From a checkpoint of a small transformer trained on Wikipedia.
Size: 12 layers, 7 heads of 64 (1 for keys and values), MLP 576 SwiGLU, vocabulary 2048, 8.32M parameters.
Training: a variant of Adam for these matrices, 491M tokens.
MLP neurons of a small language model. Each row is named by its layer, matrix (gate and up: input weights; down: output weights) and neuron, and shows model dimensions 144-207. Each number is 50 + 12 x the weight over its row's rms, rounded and kept within 0 to 99. A neuron's up and down rows have the sign that makes its largest values positive.
After each neuron's rows, "fires after" lists the tokens most often just before its 100 highest values on Wikipedia text that the model never trained on.

L2.gate441:62 44 49 30 52 40 37 34 58 43 70 53 51 44 72 60 58 43 52 26 61 44 52 57 65 51 79 63 56 86 37 20 45 52 56 55 31 54 60 39 77 59 68 60 37 47 37 53 49 62 42 55 63 57 54 57 45 58 58 57 52 65 70 35
L2.up441:40 62 55 37 58 60 27 54 56 57 36 67 62 31 48 79 53 42 54 42 66 55 39 51 62 36 49 47 44 52 66 37 39 90 45 56 39 41 53 23 70 37 61 43 59 41 44 42 42 63 53 53 53 53 65 55 60 48 44 48 44 48 84 66
L2.down441:49 34 47 52 64 52 59 71 43 71 27 62 63 51 25 67 46 39 63 49 49 69 65 55 48 50 42 43 36 42 66 72 61 53 49 58 39 39 49 35 39 15 09 45 68 62 56 48 39 55 47 64 59 54 52 40 45 59 59 54 30 51 59 75
fires after: "\n", " ("

L2.gate233:49 48 33 43 31 39 59 41 63 60 63 58 34 39 50 44 39 42 66 64 53 45 69 54 50 42 54 57 32 36 66 56 60 17 48 38 37 25 63 44 56 50 50 39 57 64 62 58 48 62 72 59 39 52 42 69 51 48 56 35 41 42 52 38
L2.up233:44 67 59 39 40 51 46 55 32 37 64 57 62 62 62 45 59 46 56 53 55 49 50 43 50 57 54 23 51 52 55 70 47 78 53 58 65 45 48 68 64 47 52 66 63 59 48 41 42 42 63 41 58 29 56 64 42 47 52 67 46 38 69 62
L2.down233:71 58 40 44 59 46 63 30 54 46 55 28 51 50 53 68 54 39 19 67 54 48 52 64 27 50 48 39 46 53 71 66 53 48 61 63 33 37 57 44 42 55 99 63 60 55 57 52 20 45 54 42 50 41 50 58 48 44 34 36 56 44 49 66
fires after: " ", "\n", "==", "le", "li"

L2.gate517:55 67 52 74 70 67 42 49 49 32 51 59 37 51 47 30 60 55 34 46 44 36 61 53 33 54 58 33 56 56 37 53 51 59 52 28 49 52 56 40 43 50 51 51 33 54 59 60 35 61 56 37 33 43 49 47 51 22 52 48 46 35 42 44
L2.up517:63 45 69 43 49 37 44 61 55 54 65 40 64 39 69 43 61 66 62 52 47 29 42 60 63 80 45 45 66 43 37 27 53 60 44 51 56 26 43 49 61 51 38 41 57 43 49 47 58 54 41 40 61 61 61 45 73 53 35 45 56 52 57 92
L2.down517:37 45 72 51 48 69 45 40 41 44 55 65 53 63 41 64 39 53 43 40 38 58 45 44 45 29 64 49 41 47 50 44 50 58 58 41 65 66 49 65 35 56 11 60 56 42 55 52 50 57 36 66 52 55 28 36 50 32 48 55 57 49 69 31
fires after: "\n", "F", "N", "H"

L2.gate62:42 62 35 57 55 57 38 63 30 65 38 47 64 28 40 40 55 61 54 52 63 65 09 45 45 46 40 67 37 35 69 45 53 54 57 63 62 46 43 45 57 38 55 58 61 47 59 54 72 43 70 65 64 54 59 54 48 57 57 54 43 78 39 41
L2.up62:35 39 36 40 57 40 31 58 64 59 63 54 70 46 33 58 40 50 61 43 48 42 34 46 58 52 46 67 12 53 44 49 60 84 42 72 39 36 58 57 66 45 38 31 43 43 31 44 68 53 41 61 49 42 38 53 51 59 51 55 56 57 57 08
L2.down62:52 46 69 40 44 56 56 46 50 53 45 43 26 36 58 42 50 53 43 39 61 33 75 47 46 63 59 53 44 59 45 67 50 32 41 31 60 52 63 68 45 52 00 31 39 42 70 57 10 40 69 50 45 34 40 52 59 56 47 55 59 41 53 53
fires after: "\n", "==", " \""

L4.gate518:39 38 52 44 38 43 48 66 33 65 59 33 61 36 51 22 57 67 71 45 47 58 32 49 50 56 24 58 40 29 78 57 32 47 55 70 64 63 70 50 36 39 51 47 67 60 51 63 43 52 54 51 32 57 41 54 51 40 69 41 44 66 48 63
L4.up518:51 52 67 70 56 29 63 54 52 56 54 31 51 45 57 48 46 51 57 54 19 40 53 93 42 58 49 38 46 31 62 30 56 72 60 63 71 60 40 31 61 44 57 63 70 50 43 48 58 67 51 52 64 38 27 31 31 34 44 44 61 63 48 51
L4.down518:69 48 57 67 46 71 46 56 48 54 56 45 33 54 45 24 56 45 77 40 42 46 41 30 49 72 61 59 69 74 34 41 53 33 62 75 46 49 72 53 34 61 55 31 57 48 58 62 49 35 28 56 44 64 48 48 61 45 71 53 57 41 43 61
fires after: " 19", " ", "\n", " 18", "s", " ("

L6.gate244:48 39 53 58 40 52 54 49 56 52 54 65 58 55 56 62 57 56 56 48 56 29 50 36 37 44 41 44 49 41 31 39 64 27 43 34 58 48 40 32 60 67 56 57 35 52 53 52 35 49 55 55 34 68 60 67 56 84 42 47 50 46 48 56
L6.up244:51 51 53 38 46 59 37 56 81 71 72 42 54 39 56 62 44 44 35 36 50 30 54 44 47 65 65 63 39 54 48 41 52 46 33 63 38 61 58 56 18 40 60 33 44 60 43 59 78 39 38 57 69 21 48 57 58 51 50 60 55 60 29 69
L6.down244:57 40 34 37 42 51 76 50 32 75 46 44 50 47 42 36 48 56 44 54 35 48 60 47 30 50 39 59 43 57 49 53 59 58 32 56 58 52 62 46 56 51 70 44 53 83 38 57 82 44 60 45 62 67 64 39 39 60 41 36 27 56 42 57
fires after: "\n", " a", " ", " the"

L8.gate114:64 62 49 67 44 46 34 41 45 63 49 65 65 47 55 67 48 48 57 42 54 57 61 55 49 35 59 45 27 59 35 41 60 40 72 49 57 37 66 61 46 44 52 58 41 56 69 59 30 71 46 30 56 45 44 61 46 57 32 31 22 65 54 48
L8.up114:51 82 62 36 16 29 52 55 37 63 43 63 45 52 42 47 50 43 64 23 44 73 82 68 50 71 48 45 57 65 49 19 43 44 67 65 49 52 43 75 37 38 50 74 68 46 71 49 58 63 41 38 68 44 47 58 49 52 53 43 62 28 42 57
L8.down114:58 51 50 51 61 45 56 52 49 54 45 31 48 83 76 34 53 60 50 36 50 54 39 64 61 67 41 58 72 42 59 28 48 52 51 41 36 55 40 67 39 39 30 51 65 78 46 68 32 48 68 49 56 45 54 53 45 64 50 70 55 56 37 39
fires after: " ", "al", "li", " Al", " L", " ("

L2.gate21:53 46 33 51 41 53 59 44 46 59 60 53 48 34 30 57 60 34 32 45 65 62 54 36 36 46 57 59 46 38 40 61 56 40 70 56 66 49 62 26 63 47 61 05 69 47 34 39 47 67 50 48 63 50 41 54 36 49 62 45 33 82 58 55
L2.up21:45 66 49 39 60 70 52 60 33 31 49 60 57 65 45 47 31 55 61 47 51 58 62 58 61 61 65 76 32 40 35 45 36 44 64 42 54 64 51 47 58 61 39 57 55 72 50 46 48 79 59 58 55 50 62 56 62 53 29 60 53 59 25 57
L2.down21:29 63 47 34 58 64 54 50 40 41 22 50 50 49 31 52 43 51 28 48 63 68 52 56 35 55 57 45 35 50 52 60 28 39 53 40 64 51 54 40 39 60 04 55 41 76 36 34 56 62 58 63 61 51 48 55 48 46 46 54 58 59 27 54
fires after: "\n", " \"", " ("

L6.gate280:61 68 50 34 63 42 49 62 48 64 62 44 80 52 54 67 47 58 61 75 78 31 56 53 45 24 39 47 51 40 57 60 53 37 63 68 38 61 57 51 54 65 54 64 43 62 44 56 58 51 49 41 49 56 39 35 61 31 48 47 44 45 52 85
L6.up280:49 55 40 50 45 25 66 38 54 47 50 47 72 63 63 64 26 55 58 71 59 47 42 62 79 38 41 43 36 57 46 46 61 42 47 68 41 57 55 55 56 57 41 53 56 36 52 45 63 65 46 43 50 53 69 31 58 67 70 54 46 49 54 70
L6.down280:46 52 63 48 43 43 52 46 64 43 63 71 37 46 55 52 34 38 46 45 30 50 35 70 63 62 46 52 52 47 44 42 64 46 71 54 56 43 55 25 52 70 15 44 37 45 40 28 10 50 47 57 75 24 84 48 35 54 57 56 43 46 46 56
fires after: "\n", ".", " Pro", "s", " pro"

L6.gate512:53 61 53 28 46 61 52 54 49 47 34 38 65 45 45 27 76 52 53 63 55 61 42 31 58 48 52 35 61 61 53 43 45 45 50 45 58 34 51 27 73 38 65 57 51 39 41 47 54 72 69 37 56 69 27 59 34 50 48 56 49 60 27 51
L6.up512:33 54 53 52 38 54 57 35 33 49 32 51 62 49 43 13 65 56 47 44 51 67 41 07 68 38 36 50 35 45 52 50 58 59 36 43 42 54 83 26 57 42 49 32 51 46 37 32 54 62 55 44 45 32 53 62 33 48 59 52 54 78 32 56
L6.down512:23 48 39 42 61 51 29 25 39 40 43 55 47 63 38 48 42 43 45 45 50 38 31 49 37 64 48 57 45 31 44 42 56 63 51 62 56 47 47 44 49 53 28 32 48 58 60 42 38 34 39 37 56 57 49 47 42 66 47 55 58 41 38 63
fires after: "\n", "|", "==", " \"", " ("

L8.gate239:43 42 51 45 44 55 40 46 53 52 45 37 47 59 31 50 35 79 51 63 45 63 71 49 65 45 46 52 48 50 69 65 52 64 29 53 53 48 62 39 57 25 51 56 51 53 39 63 59 39 49 34 42 24 35 46 41 56 70 56 59 52 63 36
L8.up239:50 44 77 39 53 59 65 50 52 59 50 62 31 33 64 62 39 55 68 43 38 71 38 33 50 55 53 56 61 64 37 35 39 37 38 40 67 50 61 50 61 38 34 63 50 47 61 56 57 31 39 39 25 73 48 59 46 41 58 62 26 39 48 73
L8.down239:46 36 54 57 64 51 27 64 55 36 67 45 55 50 68 51 66 47 47 49 54 38 59 47 37 58 59 41 53 48 40 41 49 29 69 47 67 50 54 59 52 38 71 61 60 54 65 59 44 43 45 81 52 54 50 78 45 47 71 39 42 45 50 53
fires after: ".", "In", " In", " 19", ","

L6.gate399:56 38 43 16 38 44 54 44 21 57 69 63 57 42 63 58 53 54 36 47 59 57 43 54 63 56 30 36 52 40 56 61 61 56 58 66 50 41 33 42 55 31 62 29 49 28 41 59 53 62 52 39 48 50 49 51 45 61 28 53 47 67 44 37
L6.up399:66 49 42 44 72 45 63 28 59 65 57 47 40 36 38 67 45 39 46 66 64 32 51 55 57 60 55 25 49 56 47 51 45 63 40 37 63 60 40 60 49 42 45 66 56 38 51 55 53 38 54 45 48 61 33 67 34 60 36 61 53 43 45 48
L6.down399:47 43 57 48 28 62 40 65 27 51 48 45 54 43 53 52 53 26 46 57 56 57 35 60 44 40 63 66 50 41 37 41 59 43 61 49 40 40 50 41 38 45 17 24 49 49 51 44 29 44 52 55 46 50 54 50 64 73 63 37 58 62 61 47
fires after: " ", "le", " F", "li"

L2.gate253:43 34 30 45 50 59 64 47 61 49 57 56 55 41 57 45 45 39 56 67 50 41 75 62 48 58 35 55 38 35 62 49 56 28 41 47 47 41 59 62 57 40 63 42 60 38 56 62 43 51 67 51 43 70 60 63 47 48 37 32 47 75 65 53
L2.up253:50 33 45 66 53 56 44 57 72 48 25 28 56 65 39 63 56 46 48 39 59 43 73 72 53 65 50 32 36 63 60 35 64 52 55 22 56 32 38 60 47 60 56 63 46 37 65 47 33 49 53 58 48 35 44 50 51 56 42 54 71 50 66 56
L2.down253:49 37 44 51 66 57 56 48 52 43 49 31 47 56 37 50 50 52 35 68 53 81 48 69 64 76 48 51 50 61 26 20 65 54 77 42 51 38 56 49 35 64 60 65 71 66 49 50 17 44 56 46 42 38 52 28 60 58 33 40 57 76 42 48
fires after: " ", "le", " c", "s", " st"

L8.gate99:50 73 61 40 46 65 53 66 67 62 28 54 45 32 52 35 74 53 34 60 38 55 56 45 76 46 62 46 59 52 54 51 46 42 57 60 59 78 58 46 44 50 36 39 44 29 55 60 48 57 74 54 52 48 35 61 54 38 39 56 49 46 54 69
L8.up99:44 32 55 51 46 52 53 33 34 56 50 53 53 47 51 49 44 37 45 35 41 47 59 41 85 70 59 74 38 78 75 39 26 45 62 34 54 64 60 48 50 66 54 51 41 42 45 54 48 61 46 58 39 25 47 40 63 50 44 50 70 57 45 32
L8.down99:38 58 53 29 53 62 69 51 47 38 56 44 42 51 70 72 37 41 46 47 61 39 47 62 47 39 58 61 53 21 37 39 32 52 51 72 48 36 35 50 47 46 99 57 51 51 59 56 41 46 46 51 60 56 41 75 63 68 26 33 35 41 33 33
fires after: " in", "in", " In", " de"

L9.gate216:47 44 42 51 46 62 45 46 79 44 47 29 57 55 48 72 46 66 50 57 56 54 20 47 50 67 44 29 56 55 50 54 40 49 61 88 67 59 83 43 55 48 55 65 39 33 42 58 60 63 51 66 46 53 48 58 35 40 47 57 60 61 60 38
L9.up216:45 71 69 57 72 54 29 34 57 67 44 57 21 60 73 60 37 64 33 61 35 53 40 47 55 50 47 54 40 51 34 33 36 45 60 50 38 46 38 48 27 52 49 54 61 74 43 27 35 45 51 58 61 45 52 54 67 24 58 43 52 40 39 68
L9.down216:45 62 55 45 45 55 63 50 55 56 51 48 40 61 51 78 32 56 44 40 34 62 46 38 58 50 59 49 57 57 48 61 56 52 39 43 63 42 33 57 61 42 53 54 47 45 38 61 67 56 67 44 52 58 67 64 66 63 30 39 71 48 42 50
fires after: " (", "\n", " ", ".", " 19"

L6.gate438:45 31 28 56 44 50 28 23 35 53 26 72 50 50 37 76 50 47 51 53 48 51 55 48 32 43 59 51 47 52 41 51 46 36 47 42 73 40 50 60 51 45 45 56 38 44 57 67 30 69 66 54 37 60 51 63 54 69 50 48 55 55 59 47
L6.up438:50 50 37 83 41 36 35 54 54 56 70 33 47 48 72 48 32 45 47 44 46 37 47 44 45 36 65 65 54 35 60 66 63 40 63 41 65 44 66 62 32 48 40 50 58 38 35 53 67 37 36 41 73 66 51 34 57 45 76 46 63 54 44 44
L6.down438:46 57 39 51 64 67 67 25 58 62 42 48 45 36 37 49 54 42 56 47 54 30 39 61 16 48 49 65 53 38 57 62 56 33 43 54 61 48 65 60 39 44 23 62 46 65 52 41 70 74 47 58 65 59 56 33 48 61 51 53 42 55 65 61
fires after: "\n", "ul", "m"

L2.gate516:67 74 61 33 65 57 48 55 54 46 59 54 44 50 47 67 56 70 48 52 53 32 76 60 48 33 64 35 33 52 40 46 53 76 51 52 47 58 76 43 54 61 57 29 64 59 47 53 52 43 64 27 54 62 39 33 59 35 58 45 34 43 65 35
L2.up516:50 64 34 42 52 45 57 67 65 61 30 69 40 47 67 60 48 56 48 59 68 32 62 67 52 47 61 33 28 48 45 15 39 57 61 48 59 46 47 44 33 70 70 23 36 45 61 56 45 58 39 54 60 60 51 42 33 46 48 44 38 50 51 46
L2.down516:41 68 49 56 51 55 48 55 49 38 48 61 40 43 50 52 54 51 45 43 56 39 35 31 40 41 60 39 34 53 50 27 43 62 53 56 40 58 61 45 57 55 16 56 52 31 56 50 58 53 67 38 64 69 47 34 76 48 84 55 47 33 64 56
fires after: " M", " F", " D", "F", "H"

L2.gate94:63 53 69 16 52 29 53 57 28 62 52 53 70 48 61 42 39 71 49 46 55 53 79 49 58 41 67 65 45 56 44 58 50 46 73 64 57 48 39 62 46 63 57 45 59 38 51 49 57 45 56 24 62 47 43 62 51 55 40 42 45 48 74 40
L2.up94:64 63 70 46 33 40 42 58 50 56 41 66 57 60 44 48 45 49 52 63 42 38 51 55 47 59 46 68 58 58 45 54 67 61 57 50 40 34 43 49 60 64 42 50 57 31 56 59 42 40 57 51 42 62 48 40 32 57 71 46 67 52 48 68
L2.down94:80 63 55 50 36 50 34 60 47 47 62 50 38 46 33 43 55 39 52 75 43 52 58 56 42 50 32 33 44 55 55 49 62 50 36 60 48 50 54 43 72 57 16 53 59 58 53 71 30 45 46 63 36 64 71 37 42 52 78 32 65 61 44 62
fires after: " ("

L6.gate145:44 43 44 50 44 29 48 55 48 51 52 54 44 56 59 45 60 74 44 52 73 52 28 53 57 61 35 53 68 42 43 55 32 58 70 64 46 41 52 49 52 71 55 33 63 59 78 56 46 44 55 49 48 66 43 47 56 29 38 42 36 69 69 61
L6.up145:23 53 57 44 53 27 43 47 41 41 55 63 58 47 53 39 44 51 50 50 43 42 15 60 45 73 46 65 42 34 48 71 33 51 53 60 48 44 33 45 44 71 43 27 78 61 63 62 50 53 53 56 42 68 60 57 33 38 45 19 52 56 77 51
L6.down145:32 60 61 54 64 45 52 50 39 45 68 57 57 50 44 57 50 24 54 63 31 48 51 69 70 71 89 56 52 44 43 71 55 54 85 50 50 45 49 63 54 51 12 56 40 37 37 44 44 47 45 57 37 21 69 65 43 66 63 42 66 44 51 42
fires after: "\n", "s", " ca"

L4.gate148:50 53 40 46 29 52 66 58 68 32 44 65 39 57 60 42 75 46 64 42 51 27 45 22 67 38 48 46 52 32 73 46 50 60 44 49 63 62 65 42 36 61 44 50 56 65 60 51 48 64 43 48 32 45 43 54 61 73 49 52 40 71 41 48
L4.up148:57 68 66 50 64 50 43 49 35 63 60 42 27 59 49 47 30 53 46 55 55 78 46 50 52 90 38 56 36 39 43 69 49 42 26 29 42 69 55 68 30 40 47 55 54 66 62 53 61 49 49 32 58 66 52 57 45 33 69 45 48 34 45 72
L4.down148:42 70 77 41 65 61 50 44 42 59 49 54 58 64 64 54 63 51 33 38 44 67 64 66 45 53 43 62 70 50 49 52 44 34 27 40 41 53 47 77 60 58 59 64 54 40 72 69 56 39 38 55 58 41 71 23 39 47 60 54 40 39 42 48
fires after: " ex", " ", " re", "s", "\n"

L6.gate558:39 61 57 37 55 44 49 53 60 63 51 61 34 46 42 66 58 76 54 80 44 49 50 20 48 75 56 33 48 40 36 43 33 50 55 33 67 52 27 38 34 75 50 39 49 58 50 59 47 41 50 37 40 56 44 62 54 52 48 39 46 52 44 60
L6.up558:49 61 65 53 38 66 65 64 46 34 33 38 46 39 26 51 44 40 44 66 45 55 65 52 56 34 41 46 34 70 44 49 35 42 56 30 45 47 38 49 52 50 73 49 30 40 80 45 61 48 44 56 56 71 46 56 45 48 64 49 64 36 50 41
L6.down558:20 57 46 69 55 52 51 53 35 40 47 65 58 52 57 52 48 66 52 47 55 66 78 42 53 36 41 40 41 58 37 40 34 71 52 54 49 42 62 77 67 38 38 68 51 57 21 47 48 53 37 52 56 47 50 40 40 37 47 41 66 54 28 44
fires after: " ", " st", "ra", "\n", "s", " N"

L2.gate102:68 49 89 33 52 60 41 48 58 67 66 49 52 57 55 65 40 63 62 73 57 44 38 30 53 29 31 56 40 51 38 53 51 56 55 46 39 36 60 38 46 60 47 46 42 54 52 68 45 39 43 35 32 58 60 60 46 59 60 27 35 64 39 35
L2.up102:47 57 48 53 43 54 49 31 72 39 55 52 67 54 52 61 29 49 43 54 52 66 39 42 39 31 48 63 42 40 49 55 74 43 57 47 33 37 37 47 65 62 42 77 33 65 42 51 60 53 39 64 36 67 86 51 33 69 52 45 49 51 48 35
L2.down102:34 44 32 65 48 49 50 59 45 54 55 41 40 47 55 37 47 63 33 39 58 62 69 72 58 55 51 67 51 67 53 41 37 39 56 53 59 74 32 28 60 64 24 55 45 59 46 62 53 57 56 54 49 48 53 43 34 37 61 43 67 49 53 58
fires after: ".", " ", "Re"

L6.gate230:40 50 34 37 50 55 40 48 40 61 62 46 44 55 52 32 63 59 44 50 50 58 51 22 64 27 62 44 41 50 59 52 34 41 65 74 41 42 59 35 49 35 43 39 49 00 53 45 56 37 44 60 46 69 44 52 57 37 37 35 63 50 63 37
L6.up230:47 52 45 42 38 58 45 62 34 36 50 53 56 66 41 44 51 73 49 53 29 47 42 29 52 40 28 36 67 42 47 33 35 59 43 44 37 43 57 37 77 37 50 53 65 50 39 38 37 52 44 56 46 36 53 62 66 35 51 29 65 66 26 51
L6.down230:49 44 48 36 63 69 31 52 71 56 67 53 53 52 69 45 48 40 32 47 53 57 40 52 59 77 28 55 36 48 54 46 57 48 58 53 56 20 38 64 27 32 35 52 44 56 48 42 49 43 50 54 40 53 40 64 64 51 59 57 25 53 44 41
fires after: "\n", " In", " (", " \"", "==", "."

L2.gate525:44 71 48 41 39 39 40 64 32 50 68 47 62 45 52 66 43 56 46 64 41 43 39 62 57 49 55 52 65 38 50 58 43 38 36 54 47 26 43 59 51 72 49 60 59 53 47 67 48 52 53 51 67 71 67 63 45 51 69 30 45 39 57 49
L2.up525:53 49 73 53 49 55 46 51 71 55 54 32 58 48 41 49 66 48 21 53 57 49 47 40 72 37 27 61 33 56 49 67 50 54 51 70 60 42 55 48 51 62 63 45 53 30 63 36 68 44 30 51 24 52 34 52 47 53 56 43 70 49 49 35
L2.down525:33 55 30 72 55 61 35 44 56 60 44 56 52 54 20 77 34 50 46 53 29 44 46 60 66 52 51 62 46 74 52 40 48 42 51 47 47 50 25 41 56 37 27 47 49 78 49 66 52 73 41 47 51 54 54 45 53 44 67 47 55 39 56 36
fires after: ".", " ", ",", "–"

L4.gate401:58 64 52 40 59 41 50 38 39 50 51 56 78 45 63 46 41 60 73 54 50 42 60 50 53 46 43 51 49 72 30 58 59 35 56 48 47 53 62 37 42 62 54 18 50 62 55 45 53 55 52 36 32 57 40 64 54 53 37 48 57 48 61 78
L4.up401:52 46 61 59 52 51 35 38 48 65 40 56 68 71 41 67 46 58 63 62 36 52 55 29 79 59 59 75 39 57 56 37 44 46 56 46 48 58 50 51 60 58 42 47 72 49 40 43 69 57 55 60 63 55 62 39 48 31 58 50 62 55 36 41
L4.down401:55 55 45 63 45 39 29 46 42 24 23 44 42 75 52 65 40 58 38 19 41 42 34 53 52 65 48 50 39 57 70 38 64 58 47 48 48 63 28 58 55 52 42 40 28 62 29 36 85 46 64 59 45 59 53 39 47 50 51 56 71 63 41 50
fires after: " (", "ri", "f", "te"

L4.gate42:42 49 37 47 47 54 42 46 34 48 71 36 33 47 42 70 59 40 56 60 36 69 34 50 70 63 56 31 58 39 33 51 46 43 61 73 65 38 49 32 72 48 61 43 43 34 52 39 47 63 65 75 72 46 57 46 60 55 58 52 49 71 41 53
L4.up42:39 36 56 43 73 65 41 56 43 51 62 62 44 50 58 36 25 63 74 37 39 43 57 44 59 52 50 45 70 31 57 27 52 52 67 56 56 51 59 10 55 35 50 24 34 62 34 23 52 60 45 59 69 47 41 30 52 41 38 49 63 52 44 38
L4.down42:39 58 47 54 47 72 45 61 56 49 41 34 49 51 44 45 45 33 80 37 51 71 28 39 48 59 59 42 47 36 45 45 67 62 61 80 50 49 71 43 42 40 26 38 34 31 32 27 51 35 47 48 81 52 42 56 36 45 54 62 79 59 29 44
fires after: "\n", " (", " \"", "=="

L6.gate528:61 63 52 52 60 50 28 51 62 70 63 65 53 38 39 67 66 57 65 58 40 51 62 59 39 40 47 51 64 50 47 67 61 53 45 74 59 43 40 63 23 62 43 55 52 30 54 54 51 48 55 19 62 54 48 54 31 56 52 33 55 49 55 43
L6.up528:47 55 48 48 48 58 72 49 40 59 63 75 46 47 32 44 76 73 46 49 35 51 61 61 45 39 59 45 61 69 54 48 66 45 35 32 41 62 44 56 57 52 50 56 48 33 79 52 63 46 47 34 42 45 58 39 49 59 65 53 52 43 75 52
L6.down528:55 54 66 41 28 52 60 50 52 29 36 41 54 71 17 65 38 64 54 43 55 45 64 59 62 31 44 49 70 47 35 39 46 70 48 45 44 57 50 47 51 44 10 45 66 48 46 49 48 22 36 58 34 77 60 51 73 71 44 65 62 35 40 51
fires after: " (", "-"

L8.gate514:58 65 40 41 51 78 61 57 35 62 60 18 66 40 52 39 51 52 64 60 43 66 71 47 66 41 48 52 62 46 47 49 38 62 50 52 48 54 87 52 48 67 57 42 56 56 38 64 67 59 65 54 56 47 45 20 56 46 52 34 32 58 39 71
L8.up514:46 72 76 37 65 53 49 84 54 55 60 45 56 34 50 74 65 62 44 45 59 41 72 49 47 56 39 55 40 58 39 22 57 62 41 53 57 39 10 66 60 47 52 41 46 60 70 51 54 53 43 39 42 39 49 34 57 38 59 36 58 43 49 46
L8.down514:76 37 52 51 70 55 41 58 37 48 52 53 38 34 44 48 36 38 44 53 58 28 62 34 48 52 42 62 56 35 46 40 49 68 45 58 43 54 49 74 41 35 52 41 52 55 49 35 44 35 46 38 46 40 26 39 37 48 43 54 62 50 48 41
fires after: " ", " re", " was", " M", " Re", " ("

L2.gate405:63 53 58 56 27 51 36 36 41 52 53 41 75 52 38 26 50 59 51 50 41 57 74 42 51 49 47 52 54 34 59 45 47 28 33 45 65 57 55 59 41 45 39 75 58 50 53 63 49 50 47 45 28 52 32 61 42 58 50 40 48 41 36 71
L2.up405:50 55 50 33 42 60 51 46 31 59 33 60 54 63 45 31 51 48 46 37 47 36 62 63 43 55 53 48 47 29 56 57 43 45 42 38 64 30 56 63 61 25 44 65 49 58 56 43 55 33 62 63 55 64 52 47 33 72 19 60 50 45 50 43
L2.down405:48 39 54 61 61 53 57 52 54 40 58 52 61 60 39 46 53 49 41 69 57 53 56 49 84 64 48 52 58 59 40 45 62 35 65 67 49 56 63 25 51 53 28 57 61 46 40 50 56 49 39 49 45 66 61 54 38 60 40 62 57 45 40 47
fires after: " 19", " =", "se", " 18", " in"

L8.gate326:54 51 58 48 66 51 56 61 58 47 42 44 39 56 42 68 80 73 65 52 45 49 46 60 52 61 58 72 44 62 52 48 77 59 49 55 47 52 36 20 38 34 67 44 42 59 78 64 52 56 29 44 33 35 41 32 31 36 59 52 28 49 38 59
L8.up326:47 35 35 57 36 50 46 43 41 46 43 58 41 44 42 59 50 23 66 60 43 71 14 27 24 34 47 49 69 58 68 28 58 55 58 52 28 58 43 35 56 55 59 60 52 55 71 50 45 38 42 50 49 69 56 41 33 60 65 67 21 50 42 30
L8.down326:37 60 58 58 19 42 55 65 54 62 39 60 64 48 48 43 47 74 52 69 35 59 88 53 43 43 35 52 50 50 54 53 43 46 22 50 59 34 60 54 58 27 30 55 28 30 49 40 60 44 44 69 48 56 48 54 47 33 50 36 70 52 44 51
fires after: " ", " not", "app", " be", "I"

L9.gate107:55 48 62 48 49 49 54 56 52 55 30 72 15 54 37 42 50 55 51 43 39 46 68 42 71 52 42 52 44 34 60 51 44 52 43 50 40 68 44 72 35 24 52 67 42 70 28 47 66 44 52 46 50 49 34 61 54 30 54 55 45 49 66 34
L9.up107:42 51 56 53 37 64 50 58 61 71 52 49 59 68 71 34 46 28 46 43 66 49 51 40 32 64 66 51 42 63 55 52 45 43 53 55 62 46 49 61 45 41 51 50 49 64 55 60 45 57 60 50 73 43 55 37 45 58 43 55 69 63 49 50
L9.down107:48 43 47 52 49 49 28 66 45 52 69 57 63 64 39 80 59 57 49 54 60 52 61 61 41 58 49 50 60 27 29 42 44 32 55 48 48 49 79 42 31 44 63 37 32 55 60 51 54 59 57 44 47 33 59 63 44 57 84 59 53 56 33 62
fires after: "In", "c", " de", " in", " In", "e"

L2.gate338:55 59 65 30 60 57 40 42 47 53 57 38 81 55 64 33 30 59 54 57 62 51 59 54 34 62 73 51 78 78 58 32 47 45 67 86 45 50 49 40 47 47 43 44 68 36 71 62 49 38 56 40 49 43 58 44 49 40 44 55 41 69 67 58
L2.up338:54 62 60 38 49 55 34 61 49 54 81 49 38 34 43 49 69 44 34 73 50 71 46 39 65 68 64 46 51 57 40 41 30 57 69 66 31 58 58 67 36 52 45 38 53 55 60 56 44 52 36 37 62 45 46 59 57 64 56 52 39 63 43 54
L2.down338:47 38 35 62 30 46 37 47 53 42 63 57 33 33 62 57 60 54 47 57 44 48 51 71 58 42 51 59 40 46 25 38 37 56 51 49 64 65 36 52 48 40 00 67 44 37 51 47 68 64 47 44 37 50 41 48 35 61 60 45 41 43 48 53
fires after: " (", " 19", " Christ", " ", " in"